Part of a small language model's weights: LayerNorm before each block, a variant of Adam for these matrices.
MLP neurons of a small language model. Each row is named by its layer, matrix (up: input weights) and neuron, and shows model dimensions 176-367. Each number is 128 + 32 x the weight over its row's rms, rounded and kept within 0 to 255. Numbers have three digits each.
Before each neuron's rows, "fires on" lists the tokens most often at its 100 highest values on Wikipedia text that the model never trained on; "fires after" lists the tokens most often just before its 100 highest values on Wikipedia text that the model never trained on. A number after a token or word is its count.

fires on: "2" 37, "1" 17, " " 10, " New" 6
fires after: " " 61, " |" 5, " Ma" 4, " of" 4
L10.up832:175162159151136111111089105122078175095127133035129077106130169059150081109126177144172106107129098144184133149086117137091124120086069175064102088125189092108100159143163197168167176109131139124113120127106043111183168164151135175133094111103155141187113112127146116086151147159156116156096143163186092125136149108108107151145110180121119100156097120123093082138083128152129177122192205094143124184131139158111122129159125130111119130110176180109183118075147169189110161088149153179131080120055144134130123116146148166161145138133154098131100137111131082152130080099089124129

fires on: "1" 26, " in" 12, " " 11, "2" 10, "ad" 7, " Ro" 4
fires after: " " 42, "|" 11, "–" 9
L10.up1231:115169109075139165146098114072108148099145147162159104157104152090141111145113093154132150164030056128124093121165124122056136088063111118100138146085127120134139104120133102112123034144174147166110146145107175079060122100177156114114102127079137108148108163108112138131107201176075098127079098133106102158176147099084087118139109180143137173137105141155150094095101127088107122129173171191112128099151191106146142174153091205072119126086067096135134159165125112115058100165183166100136132161083141094109155108109175107109185067171064117117109128166159129162204139130155099135

fires on: "2" 58, "1" 25, "s" 7
fires after: " " 59, " (" 24, " Jo" 5
L10.up662:094110162117132159046034136128084122133121150115144167093128106148120065124123137169228118161169107136134168134174129131115188080126150167116079098139156195052158155088144121118129134103152130137099150151090168143115130069125166104133153104121158112081106096131074108164129182118151097144150149122110095132110085104120131134177144166070101167098116111104134152149136135198161141154129145149139120107170174113139140157089123161096105139086104133130167110117106180179134076109183100116135081179055208064084071155214108130170139119145113091167108172069096082091100084145088118124

fires on: "1" 51, "y" 18, " as" 6, "9" 6, " " 4
fires after: " " 45, "–" 15, " (" 7, "ian" 4, "|" 4
L10.up762:134089070086119084062093097138130146109092138167161158123198155168177132085116066100189147175132067166210139129152178119077137084126129073101138182077129127129080138115141078129103121140095091132128122103135131079164135113076108144099180102133160067105166178124157169100138117070208067085116141148133105084137121093112105099115150171152160176148105162050145105111153119150137133105141121142160090108083104095210129125051085164098156160074144153133119151133123095146091122160133129155117100100082070142142099115095127070183142126103179105127089142147075118106116131130142158045

fires on: " " 35, " |" 21, "1" 11, "0" 9, "4" 5
fires after: " " 46, " |" 34, ";" 5
L10.up1773:145143202149163123116146140039131073131146102174144142192083083086073133142152096146121134189099101109173086129141149128140138119152082144109111126117108211133147169119139108189098140139146122135162143120101168078215089127146139116091095096160136142187083150151122128145131135142118163143180052185039149151138138140120116129166158108134137123138060094081100094119126234109091232116179122096115154153190118169141103112126138141115131127072131161123111110100113177168139075120123202171132137107122110110080121124146186108119082125162127133099147115130119157174087080161138152079

fires on: "2" 26, "1" 14, "3" 9, "4" 8, " a" 7
fires after: " " 51, " a" 7, " had" 5, "+" 4
L10.up1767:173104103124141166123136125089073121132135105128119110136121108101147166179153159187141103133078077145075131090135125109092087081104124128151087131085127164033151086177113114149132130116161164075103112118133115102153106148094096168136118108160125108114143096177187135073132165117186133185116089083115092175153109153169177142104081129164174115179116134058128122136173187119092178113143141103095143162150139129096192160098154109162121131149102169123098200118077143109115126093153125157111118148180181143126159164097160138157139165111193149080164129143129127132141084140093069169

fires on: "0" 22, " \"" 17, " Se" 16, " J" 5
fires after: " |" 23, "2" 22, ";" 7, ":" 7, "," 4
L10.up1350:110111079136113169092091124099093147103100075122161098164155131069178156124164115188159133156143053122105046122168112138130090111189169114089073107137190124068133104165080110120097147147157129161077173120187079159094148093063139114122132071114124121192099126117066134110093117132108105084085096105101024142193104071105160105168143158105159123091129126122146160125103186185131202073140138099164102138028153144080120143130133145111099106092109138099158131166132170130183184119126124132088121056101125118100149142176168152111140112168135158130100159136136161083107127164089170112

fires on: "2" 42, "0" 21, " and" 6, " \"" 4
fires after: "0" 60, "," 12, "9" 5, "\"" 4
L10.up2005:163112080127156150129076151091082157066100074162191126155168150078126155149162174124188126201107101211112109140168110128104050099107102164083120152101160127097192147143116156105079136172068099153106158062147164150109146174135050139131143109108150126180134048161080066133073124125100156089076143102119118106139135106066100174112133121093119127129101102125160178128141150149082140179110194080134105157055099092115114153151153174130148091118126161144200139164138154163096125116141093196111123107137107161098074087143172134132148111182161101137106143133108085096160117098037116086

fires on: "8" 24, "5" 11, "0" 11, "6" 6, "7" 6, "3" 6
fires after: "9" 51, "0" 7, "1" 7, "8" 6
L10.up1481:163066103054161136083112121130143217102149138105203117081144078149179091163075094100142111177138164127168111175073130167176162135163112097129093105120105129117164114084177158110139126107125173140115133099161119164132137117151053124092162109109152129153067112141093126160111169153090146114136151122132078085145114093136096140173182179127121122131092198118156113142164082096122148095164096114163156170087123122162134182163138201142113076164098113132180151078112132129075134210136113154140149107101099090054210111126110077135125100116102106114138150132116128151129120103135181096

fires on: "9" 61, "1" 29, "8" 7
fires after: "1" 68, " " 29
L10.up690:158081135119202122158140111088071134137069124136094090098128183122198076076165104156121119083147101173145074125113163121164183086075108057221066142133138109063068121110134093102091176111149113194126146126131108139090165168103112188111155116165099104111140076113151096158174160151100119133112109156174113116141104144105130110170176173179061110153141033140113134154140102099072106091210143150100105132064159109107133124207113106112130103148088161161113145082131117080140138089115147115171107107096109084101217145122150078125156112132138095165107180115103084142230118126090145078

fires on: "0" 27, "1" 13, "6" 10, "4" 10, "7" 10, "8" 8
fires after: "1" 69, " " 17
L10.up2624:078153099080156107108147112125110153162145130120096156060120075097166098177146180143141104121127128191108110153143141130116122071116107102129126148123077115156140123132101141141162160165139095157134142098099167124143118141135186148128117136146139115138192085147126114101141135111156139158119097154154069162105180114134103087170142188122127111095108180142131096107080137143048124165110128163158155109118144119111098217186151095105130102128099118152141112145123151183134128166147157174093132103083175100076116147197114112172134058094150121118116153122155103139114151157083160144

fires on: "2" 31, "1" 25, " the" 16, "-" 6, "0" 5
fires after: " " 47, " in" 8, " the" 6, "–" 5, "9" 4, " until" 4
L10.up308:185139107092138077179114136146110224088135072169166117098089175137153120135133119185212105120128104125156134089203163154147106081114155160134115122129094193074159102149130079118143108125140129113090122194161146130166205079091128150154172139120154141146155110108110102146163105124080078152122174136159126150077111090136101179118160116165072149109177164112094123109115100109150147095135204137119124102098170059128141164151094097101162089125196125128093141151132149164103143157169110119122077114131108168123171129138054118171221148127157112129110147136038140041121139117149133148

fires on: "1" 69, " the" 5, "9" 5
fires after: " " 61, " (" 7, "1" 7
L10.up2164:120140135171165107109126111190174133144124104127150118124145116079153097094160122170102148078076111158168078134150152160158148155091160127143122167109159113150165122110100132096124117191108201131078108101127105093148160111141110145097157147143117130132150089038213107064190157167129146135150137153108088096134128080096147079176137150168130125099087140084091154136166114193127086129084194122113096130104133146139156137167080181101112107207130156154120124041103097134108121134113103107166124130144103121157154099152197031110109150154146080117155141104128097173159078122097177180

fires on: "2" 100
fires after: " " 99
L10.up2012:159144147081131147215095113107109155062105082168112183140122113141196119137183056100125157127186107103103068088146139194091168097079100102111103063122106106087144156168076111127079090112147120056148152134139108151202093118121171108165126108061184096121134082173195116113114070136105168152136134124117164112139138110148139188073182091112113184118119136079035121137119139124162162151128170117165089133136169051128150082103103197142159140081161144196126157113082123121103139156096123083116108169142147063175110151113119109127151101094111157056103158091101148112170082071112184097

fires on: "0" 13, "6" 13, "7" 11, "5" 9, "2" 9, "3" 6
fires after: "." 37, "1" 12, "7" 9, "2" 6
L10.up604:103162168087129070134105159117169136117120055141102172193099159116166179070092183113210124090139110122099152103131200151091128098158106094095119121134106149077155159032147110100127163123139110094113110126191164079077112161096104103103128156116144126139156153140098112151108152076129132107130144107153158111165091107068164089117132090045129160111162135053194131145180121125181107163130137097123105091115133103051135118118186143105122112113183194190164111157119117125129122137130064141116071115129145132109084114117163120148082163140123191136162170145117170091106157112152133088

fires on: "s" 31, "2" 11, " up" 8, "0" 6, "able" 5
fires after: " " 43, "9" 10, "0" 6
L10.up1794:155116094133147108134134112055157112111072118123103117139109152120171156126090119130073135116114079150106081141117132070128174116129093112101108135123139153119106148138132150119183161183095132112123165122136094111123109148192127169105151155128111126137159090132155186129224121144099177179151093078112119144112077116133126094140128133078096099055156151145138112125139113202131157190122096134109061073145162112128114150115124162078100115093102201105182166187096108186121095191123164107119152069078133112171125144102168101127177120098163068153022153092104132038149094153157140027

fires on: ":" 39, "." 23, "–" 10, "0" 5, "6" 4
fires after: "6" 17, "4" 17, "5" 12, "0" 9, "9" 8, "3" 5
L10.up2392:142117138146170113128074122114140109059100134116148128096078113082151117098179113150183116131144140151159143111117148104152106129056105117143116109154142193139138091107107106107100133123114149133116137083125122153132151190054135116111149165153168123166091186129148084156152151127088142143149160120162073144111128181075092104134157097171104100089120096074135101107148096195088134157128100149118209082129169095086186155165132150054183134127110165091163156127152145141062197129138102091151165142137168142120129176134184152238106140144147167162116154137158138147118110105125076116

fires on: " " 55, "0" 16, " of" 4
fires after: "," 18, "-" 18, "2" 14, " In" 13, " in" 6
L10.up775:112146101114142098061102126149108181142156136118158086116103132142190098120159122093105149129132069199137105131086194113110060149085198114141093153124113107101090145175164139111148185137150143136131134116170152121153105153107130149112088143129129089131139118097106112155098169120145139130149107156142133174149095113067140129109086154125077135144114163138167099092134176114138213138196129157206137087148060108117170162217158084104157140127112149135138109131106094110120082141176175106121160106112125114054096103099119071155145108121162104124116192122068125108177118103089135132

fires on: "1" 20, "3" 17, "0" 16, "4" 15, "2" 13, "5" 6
fires after: ":" 40, "′" 14, "°" 11, " " 7, "9" 5
L10.up1795:104086123135177092100096145129125107095157060110170123135108130132094109161100099119198116190120122180131131164129155176118167076091131116135125119160063171027138157107193136115164135144129153134109147184086157155139122127173124128095203140113106100128095095111159105144145155137083172181096156090071092124079078097126120133053160086133134120104141201146159095064122120128168132144128151179139115117118185167146138134140095181114141134182147191121088169140137095134102113157107120143117113152158058090066093158086106069121156132180183098138102093165127067131170069143100160118

fires on: "2" 71, "3" 25
fires after: " " 81, " (" 8, "\n" 4
L10.up331:090102156101091106075084135058122173202126119080136104092105106124182108176086067156120115139029133110139131092139141136084121093162132106096123152114139087130111067162096146161150086146204156127101107115075107067138112141152115160141150116077126101138095034143168121155113151079129095161129121190081129145177103139108144121127102163187139168119145096120083125126060141177082174140152140050121142138110154130080147154114105108127122115160150163171144115128090154139119199138119080125143122158147155109122096124204118148112153065139148141110094179190113067144155082187102086144

fires on: "1" 79, "2" 5, "9" 4
fires after: " " 35, "–" 22, "-" 9, "′" 6, "×" 5
L10.up1361:148157151142133101152168147111087058147130064089109055150069127121209168146113114143166116166124082147142149112168089133083098095190080125141083097139108149070180125139142126084126102121064112035112146152126154175137173144130174158086077150074071136215039175178158162115206099132183156110166133113058127116111128143141127137118169112162180104125133095158105114111167184188107118091143172092090170097122145105059152143104104175118173086159105124175118186141091102159134180140124156120085113138126136160102143107137108111126145084177137131166142157112104148130119156202094120108

fires on: "\n" 56, "s" 7
fires after: " |" 42, "---|---|---|---|" 14, " " 9, "1" 7
L10.up1245:150060137085166097057166142132144170154131069071119120133110097127129109085102113114149112070135122094111176167115153119150136087105119136150153104173108122086106133112136175154139141112155150099162160137120113135100082079123186132062163127103102086205137123124164107100113182125084153139106051128192090186111169119130101081092081141147174154096087148099089099160061140173135126116173178151163182085077125146150172143132081146127169124120119115145138088148116160127127134126124185067124072129071062121068123129151173111134168113142125146139120118089128091136156136096147141108

fires on: "\n" 55, " " 14, " |" 7, " Total" 5, ")" 5
fires after: " |" 69, "|" 4
L10.up2655:154075120128115131136114099106084110082160112099104124159052106097180175090120160128165152114118160138157223089086195181150101063178092152145179130148071136105104099124135115075118114150104111147122174159122175077113139156148133157141138152140106105097161061148110130147127150127113128198162150191120099099110158113143076101094119127144151118056162116167111056085143157132139172128122158110146126148143138143141111133138117175199175137162186209121151143153116065132115126230124163092126138130099097143113131135164102135131071116091109187124113106099117149112078153056108068112

fires on: "1" 51, " opened" 5
fires after: " " 50, " was" 4, "s" 4
L10.up2370:122106112114124138142128190122132119120166150223171136181134174130098132081170111166138090145130132106148117138132166141172105056171114079103129168126140122116123120107158130124115143101187173152140152109127185119113157134124130096120091146115131110154161097121126105164117111113198106106125163107137137087158130170114108127143129121080148158072100090149107129121125142079126155151094141107074128144085125081142159132128113186107116171135138100094162126121141156132172096058116117183147167124085130168086108108084068160135103107165122179039127147140102107132145104172067122125

fires on: "\n" 61, " |" 15, "+" 5
fires after: " |" 54, "5" 5, "0" 4, "---|---|---|---|" 4
L10.up1470:177131152129135114114069175088097166113112091070121092149177124160163190177145097140190100144195077202091088131113147161136067071123072155137157078132089150157105151115060172149107099118126074130103146132144196109097095141096122120113214121141111120148105135121136122086155137125102188119144076185127086103157129070112065112155128115107129152115082151130144082121091133107089124114149147148162156102112127124175093142133105167080088120125160148109174062112113103143155146184137121109113123122091127117114145135087103096166121149101126127085145154112140121056114128141047129169

fires on: "1" 86
fires after: " " 76, "–" 8, "-" 5
L10.up774:155087141143138103170134121144125141065162110191162101194182121147135112145155154136204157142119103172108120127118123129066116108050104139107132140076132116088125162143120115081145108153138130122130124154137146087163176125143132155160109109120135084157102103110146100147106147092112129162179195117203116149087105124136159183141105120165161198118165067152071147152104126135137086125166118115129176118115183064110114104175050152098159106120136097109113167105095152047132134097126079170157094100088092167111178100120150127080140146156159193130107138136126134114172146138117132064

fires on: " as" 28, " that" 9, " addition" 5, " without" 5, " ex" 5
fires after: "," 54, " " 6, "-" 4
L10.up202:107142124156113147138132062121104168082200063161175113130158188121097126184112127170130120148108047161150110121143142156135136070135098092101140085146112216091114149135116103152177146163166140151098101140155145110188100118145123172130132173132201063109164138094093139198173133135155154137116167219086150149089130138150181118078196138110060122138137092170153182088122113110083109112141152119091151093120134109155126182121121136078141134113136115069155103069122097105144134158109152072171154163095159066121156133145141089139133083162115112069139154094164130137117152093143215033

fires on: "2" 28, "1" 22
fires after: " " 57
L10.up2641:109166160096105157110145098116069146139183130100140109183146093122087139160107123171107160156058172108137126146116129145135110139122101097135143150180121105100085139153129121124160109108059090108127110151191129104147083098184146137108148066104069164147128076147128080127115126144147127092098142127122154125061136109126093170085137089141167109037082145065159091124108175123141099087187106115111106130130128193141104149178105080122136152133101174167081133108116252111180088129130167160195113123128163070141170129093164112133199149105125161113135201109107091141131128101114169136

fires on: "0" 56, " as" 9, "," 6, "8" 6, "5" 5
fires after: "," 38, ":" 22, "0" 6, " " 5
L10.up531:108095168153160075119079119129080157138108070157140127182107120174159134111128121182121120160161109143204165110196180181153136104108115067108147106162135158118124135073195066095123150129163118124144145075118125158110162145090133177147108102095085120107081107115104129128135093129097138136063141125144134065122127112125153142099176134111125165050145169063151136137146101168111114092121137171193125086127102107077138163133116106132149130129153144141158141117191112181185140176149183115184116118084121122139129145062129054133158101115115141096116177130081116071148188115112118144

fires on: "1" 28, "0" 19, "2" 5, "7" 5, "5" 5, "9" 4
fires after: "2" 18, "9" 13, "6" 12, "0" 11, "4" 8, "3" 7
L10.up622:075124127111105069120146064143076145122038175118107104094104089151173204141119118141124057137077122126115131096150165076135134088140054090127143059158119172085149112148137125108152133161150102132123162136193118149116156169169174174100140149112178130158120146140113135154148179107139109150171087098132097093155141101072088119125121069106121140143105127149141107175155124138154162160137156055098103173130133140146123102147158123028174127163110173158085121091156154132103106164148104151102079092140115128148086148111102112157083095141113117169176173126151122132174217102149124171

fires on: "0" 18, "1" 16, "5" 10, "3" 8, "8" 7, "2" 7
fires after: "2" 20, "3" 15, "0" 15, "1" 11, "9" 9, "6" 5
L10.up635:084111133102102098018125112090043122139102114157082172177173099089128111139156061096125094128189123128120094179161226111114082071130146110101126143121119128128081148094108092086169168183176116093147152135205121118160109118117164164136155076106159100114112136076120111143148109050120101171134148092184140106083143079095056129125107143135126132113082129104137113126177075145069146164138138127163126138142125120146143146099152118144158160135119133108129096106153111143146114213195152152115118162138095156133073168151164145203141092136155121133112098080170159113138122146141135143

fires on: "0" 36, "8" 7, "5" 5, " and" 4, "'" 4, "2" 4
fires after: "2" 41, "1" 15, "4" 5
L10.up1303:120111156177156096060180094117209133123095072155162081098196112113123179186188131168106154129108179150130096107094152171142081107170137144136128098115139124099083127097145116090145107137100110112124070124165084169172089111101132155141118082112086115107160095076091102140146150150159147141158094205136166140084119123112148189092188214153129138130104097106195161128144136139075113133143158136103155132100142123070113130123094141173153087065150136129104149140131114127129146196148133161144126103125073119106143143169196122143152087082196151087091167137087121133164139096109078098

fires on: "\n" 62, "–" 5, "\"" 5
fires after: " |" 55, "|---|---|---|" 6, "6" 4, "2" 4
L10.up2705:151094096156114065088123127091141081161143065159104099155141134098196102133074092102163158153050135114147136071133178179142156059168053146111094182084117138134088168143137130109163143064098133186103115068103102136116154171101124084161147112119096104128100119118110112111123188166095090116173199159160137154109081141100152071154153089126171128088122157110164148146133093151138144163107204176111114125149152115152086137184153170105180149132144130119091107176185130159103137147151062144093093156087140150113198184141188113128095157135137179162133146144174154114129097183054164157

fires on: "0" 25, "9" 23, "6" 11, "2" 10, "7" 9, "8" 8
fires after: "9" 21, "0" 14, "5" 11, "8" 10, "6" 9, "7" 8
L10.up2808:116126135110176123189111087147077182083077074121114141113138151121095194135122173174161167088121149115184138119106142104113136110130095124129100185094145120163147124143127199123148129165167123113118123138112095182048153049081124108083102042172188125143102076162128100092126118180087107094122097129146131128128086126137144097103095156103082106124098144138126106127185091143107130112185106132124126112145218144148196127117154104173184163122173137129154113112125096145107149149166065118126139154126132118095177143083092118157092113147146156088088180161135167095149131140131108116

fires on: "0" 46, "1" 15, " the" 7, " a" 4, " " 4
fires after: "2" 46, " " 16, " in" 7, " In" 4, "|" 4
L10.up1237:116142166131113115136114171120096174125174166144152151082112087124122110097078142173155174121198103163164135131103114149158116127106158143116091117115137115176152234149133156112094151071095125096118114177163128129165156144116138107115126115109138137169087124079174125141071135110142118165148120111145050187167183060104121153137115163165107148076105146075149155118130110148147194116147143123097124111116176128153143179201083159150133146074145088117075173115093167187169102061122112168139089116165120065103169104143100064096154092155142063161106155157132061136165085157135117105

fires on: "8" 22, "6" 17, "5" 15, "7" 9, "s" 5
fires after: "3" 14, "1" 13, "2" 13, "5" 7, "8" 7, "7" 5
L10.up172:116118122092139078080115131090107103068169132122109138106143092151090144147140121214173137125131145113175150102151123141170126086128134101070133139120130161094154193095124130086126129148131157112113129112176134103142115199154074131165145136112153075142165102138159128114119108093169107087198187120120123134105092107105087093085104142178078148103156110163110149118077113118178119114161075057116133137115142118133154113109140160153152137137099143116099172114136114133138087184199194088183161093121103124129177175171120142148084093123142138118172114099121146082113091147119255089

fires on: "1" 14, "5" 13, "8" 13, "2" 13, "6" 11, "7" 8
fires after: "," 33, "5" 9, "4" 8, "2" 8, "0" 7, "1" 6
L10.up1364:161140130108163114095089130166113186068138121109121153090115103103123143110120145156188100151150149177165131115129152158122125127152083076145142077119063184132164155159147118115142137095195159116104168090167180162105169158110152147161153067051122118123109093084171129122077136080090099124113102167141128099159141112110085118175169158178083144153153115062093099127100110162159139117178101134094128112120186131110142153086103167075126137142140141116133141114161161164160138147146126128129090140113142141087112109196154132157151140124151151099110131108058103101117149164148129155

fires on: "2" 25, "0" 18, "1" 13, "9" 7, "ma" 4, " |" 4
fires after: "0" 46, "9" 15, "ate" 5
L10.up412:088128113142153089091093168098134100160211172082099119127148130132177138161105120132154071104081122191111099164160103120117150105133100066106064115140143126118151180123179157109090158127098130157099173121102173092077119179096126089139117154146122115073183129099146070171120144149104114115200043091090110104175111139068144153103108162155095132153071133132135077031151106105120133149203133129095130131091147051098176128211128106153122119107148130110171151154174109151152149124135121132182100125138078141106158167132183077149148134148137166177106172106162135089195140092143173118

fires on: "0" 47, "s" 8, "1" 6, "3" 6, " and" 4
fires after: "." 36, " " 15, "," 14, " P" 4
L10.up2163:142117139080125085094077115115109152097143094201162140102106097120163098082133182107142146124099115131099132119176189181155137115130076131111044089152105127107142154141114187073129120139101129092163188160102163129112126172117110194139109125143177097157089107137149119126168127172107117162110124146149101144127114126182153126144158105137171135121107159100144178115143143132123148133177102102191144107096138143128141184177109137106102145116090142107132100163150123123108129161158131177123107091074132152109135160125107096052149155107163124137135099183114135037128099113087161123

fires on: " " 55, " |" 5
fires after: " " 33, " |" 23, "," 18, "." 8
L10.up2801:179111145174134096124108172138063130092166123138095125152103078132093136103081135108167129109186093104138125138139125129119121068113115115139150115121167128093119161139124131106147161132151135104115100141152152107144093121157132130162097100108127090162136106156125068131143115140157138164133128159114148104066149184099097093119166124125156153070043116088159156159111171107137120127140149150136153100135083151116091156165121163119109119128094146102122112103088132172156195133169163168115173136099088169106133089203145099145141147110143164071140109108127122154108109086100118143

fires on: "1" 43, "2" 14, " a" 7
fires after: " " 35, " (" 18, " a" 4, "\n" 4
L10.up2110:179127123119095127110082142193073124151166120143114136140135099129108087161103070136115116173091115097169110065209132102144062091159124168072156128106178114130170078142097139141176052123153081019123144117127141102194137112131124074118115132115076112161127138105150109130167110123145106137133164128099122183169110130141091130116198118172152114101134117096109164118135137134072117117140118087130153152046142089193114161184103142130146171132181111130132150148098106125121103180198165149112107161090130144131056097137125131157181097148141096104066135119169115209158132156109134168

fires on: "0" 45, "7" 10, "9" 10, "1" 5, "2" 5, "3" 5
fires after: "." 51, "," 28, ":" 12
L10.up1629:207144122096164071110116093170130181019131103089159082095115076135190157131161168130132154115133099176162123142158116132168073105109150168138143098146080115102107168167192122152179126071154122075108144046139120068175143169078145143128111178094151095137129121087127134149118088101130153169149139173108129101065125134147156129154089113094089150156081106096153106139115147104152105186150151083146111167061171123103154157161078140121188117107150191117136177128148173091107122137110081096111081134144129133107101124146111116136132115172122140157108131097101121154119159133126176173

fires on: "0" 35, "2" 25, "1" 18, "9" 13, "8" 5
fires after: "0" 47, "2" 23, "9" 14, " " 6, "1" 5
L10.up719:179099130057161090154101122112138164144130100072152091106113105099113092154098149180148162114033134169135077123090134108082149105113106082126113179116150085112158149159160164114108103125095212129097160139121126147136126134071110177124134121145135129119123165126047172092136155145139091144135085116141097139218080103133080159141145157123114129132052077125143099101137141193128139142144133122137101097088110084102134175169146113136133114094087173153203110062112182143158168113204118101176129143111135151107132161123111081185140119168128153155140182158078094110171098112119137141

fires on: "0" 57, " the" 5, " U" 5, "s" 4, "8" 4
fires after: "2" 58, " " 10, " in" 8, "'" 4
L10.up2375:163118127134113176107070148187142144126110083130123112105091096078175113110143188143105172102201115143148089126079075167105150101131098086122072118145182112104142146077160139114153124140100142176132072084101127155084161094081164114164151104147131094166110116123149135101137088102145108134133131129102111075156099103093111168110144121089144092141135129131081154087135108164161102132172146116136137089136140171107138133154166098161129150080129131163101115140063167146120059158137151147157126131143159090135152148100178065125147068137090088139113140125151146119137092159143130106

fires on: "1" 91
fires after: " " 78, " (" 13, " in" 4
L10.up935:107080131081152128146078118142100114060128139147108126094134109111174099090162129088128130161101121189172136117135140148101107092100099162184106141144150100093169154167123145162160179118188142129108102151102134146123165100122152128097134142108176094173175104159126110143103119183152151087159151137114122166089144103111162152206163124094145182123114097124140143179125093143150114096154143142131138131064133144149076102100043158106142134124121196087140173160078177121112100065092121146129142128127144099107117167094094135147151104146128164129079187172078062049156074120138159040

fires on: " |" 21, "0" 17, "1" 14, "3" 11, "2" 8
fires after: " " 53, " |" 10, "1" 7, " —" 6, "0" 6
L10.up1786:160086139120135090118097132149149090112133057127120124090166126141139117181108124114157169197082182120139102088190108109159115091100139107096059113142148130136161140113084098074102110125090133123094079127092123107066124118153109087138134117135074113123122161106142095195133159174082204107118161164102126091159110137136124116163122142134146144069101146149140136149105126198058119130142153153137119161161151081168124136103075147136125118131136114148154095130136094160125180115101114147112174130163155108100136185143138070229169076084109139067241145123112127138178119213107109131

fires on: "," 37, " July" 8, "3" 7, "9" 5, "2" 5
fires after: "0" 17, "1" 13, "8" 6, "6" 5, " on" 5, "7" 5
L10.up2698:114103145121066110132079117185156092095101104123113188101058133117098152120154099115166106112108101133153174127107121151056114090159145115142126109144148174085176155141131146110146113227106119063126107129111146135115090145098168149113108109145118109053116122171127123120114153132106130126071127154083111070108114070143139093185088164142194130134133160141071152102167097169165149095199115108166179101170145131111106095102074124107145122111111139151106143153096113175140148098158115127140119112129145150170113167129118083119064125153142144165097125097124136115152189160118165129

fires on: "0" 15, "." 14, "3" 13, "9" 7, "1" 7, "'" 5
fires after: "." 51, "0" 4
L10.up993:159100115139170078088141135143148162106173100180101118094127126138149190128120089162130094139113120132126176106095163134116113079106066099100134110172092129112083058154187150065126079134149078104132112159181200129143095146123119142130081146134094123130122107119128079211123164091093164097085176122147123091111126090118103164128117080110162164130115058093185120117102084102086100118163103138115135121191222147059190098150119112089141129174166144103159127118150132138169151146147145111093128128097162068146122120081132182136125162104123165128085144073145125096088139197112162148

fires on: "\n" 47, "1" 9, " " 5, "5" 5, "–" 5, " Report" 4
fires after: " |" 63, " " 21
L10.up1900:124089158091096125158130068152076140152121110204111170108126062143146210170203120205160149091110073181091129117160127116149139077106091194131159110105129153143101138112164137168097120131127143137133123186168168132174155154119129146133171141166135076125140124080132073049140134137113160181123132107119133126144193159111121102119121122134111170092154098154111080066120148145188139118150156099133089150081116121158127125168076117121149154076136134093160131151105138114108109126155104126092116131096135119118175079129145096139096165127151172188141122094117139173142098100088140141

fires on: "1" 27, " " 22, "0" 14, "2" 8, "5" 5, "4" 4
fires after: "0" 25, " " 16, "|" 15, "9" 10, "–" 8, "\n" 4
L10.up1261:166137147131083217120101112083143096128148087187126186115148115109184180131107156121188108152151101080146127155144127120098117123086168153164104157144104194151087108167114185123163125152108127134116152115189156172124100148169097144137095084136131114132154125105161131178154090103126157141146221141113194158112092203083099068110111181140128113110083180159099151132156177112145168170124147152148092144082179105144130133101098153123107099099096085068149179150118146159078132089111146158181118125031088152099111164062143112094124120156119168112125128195107157011117143110149090067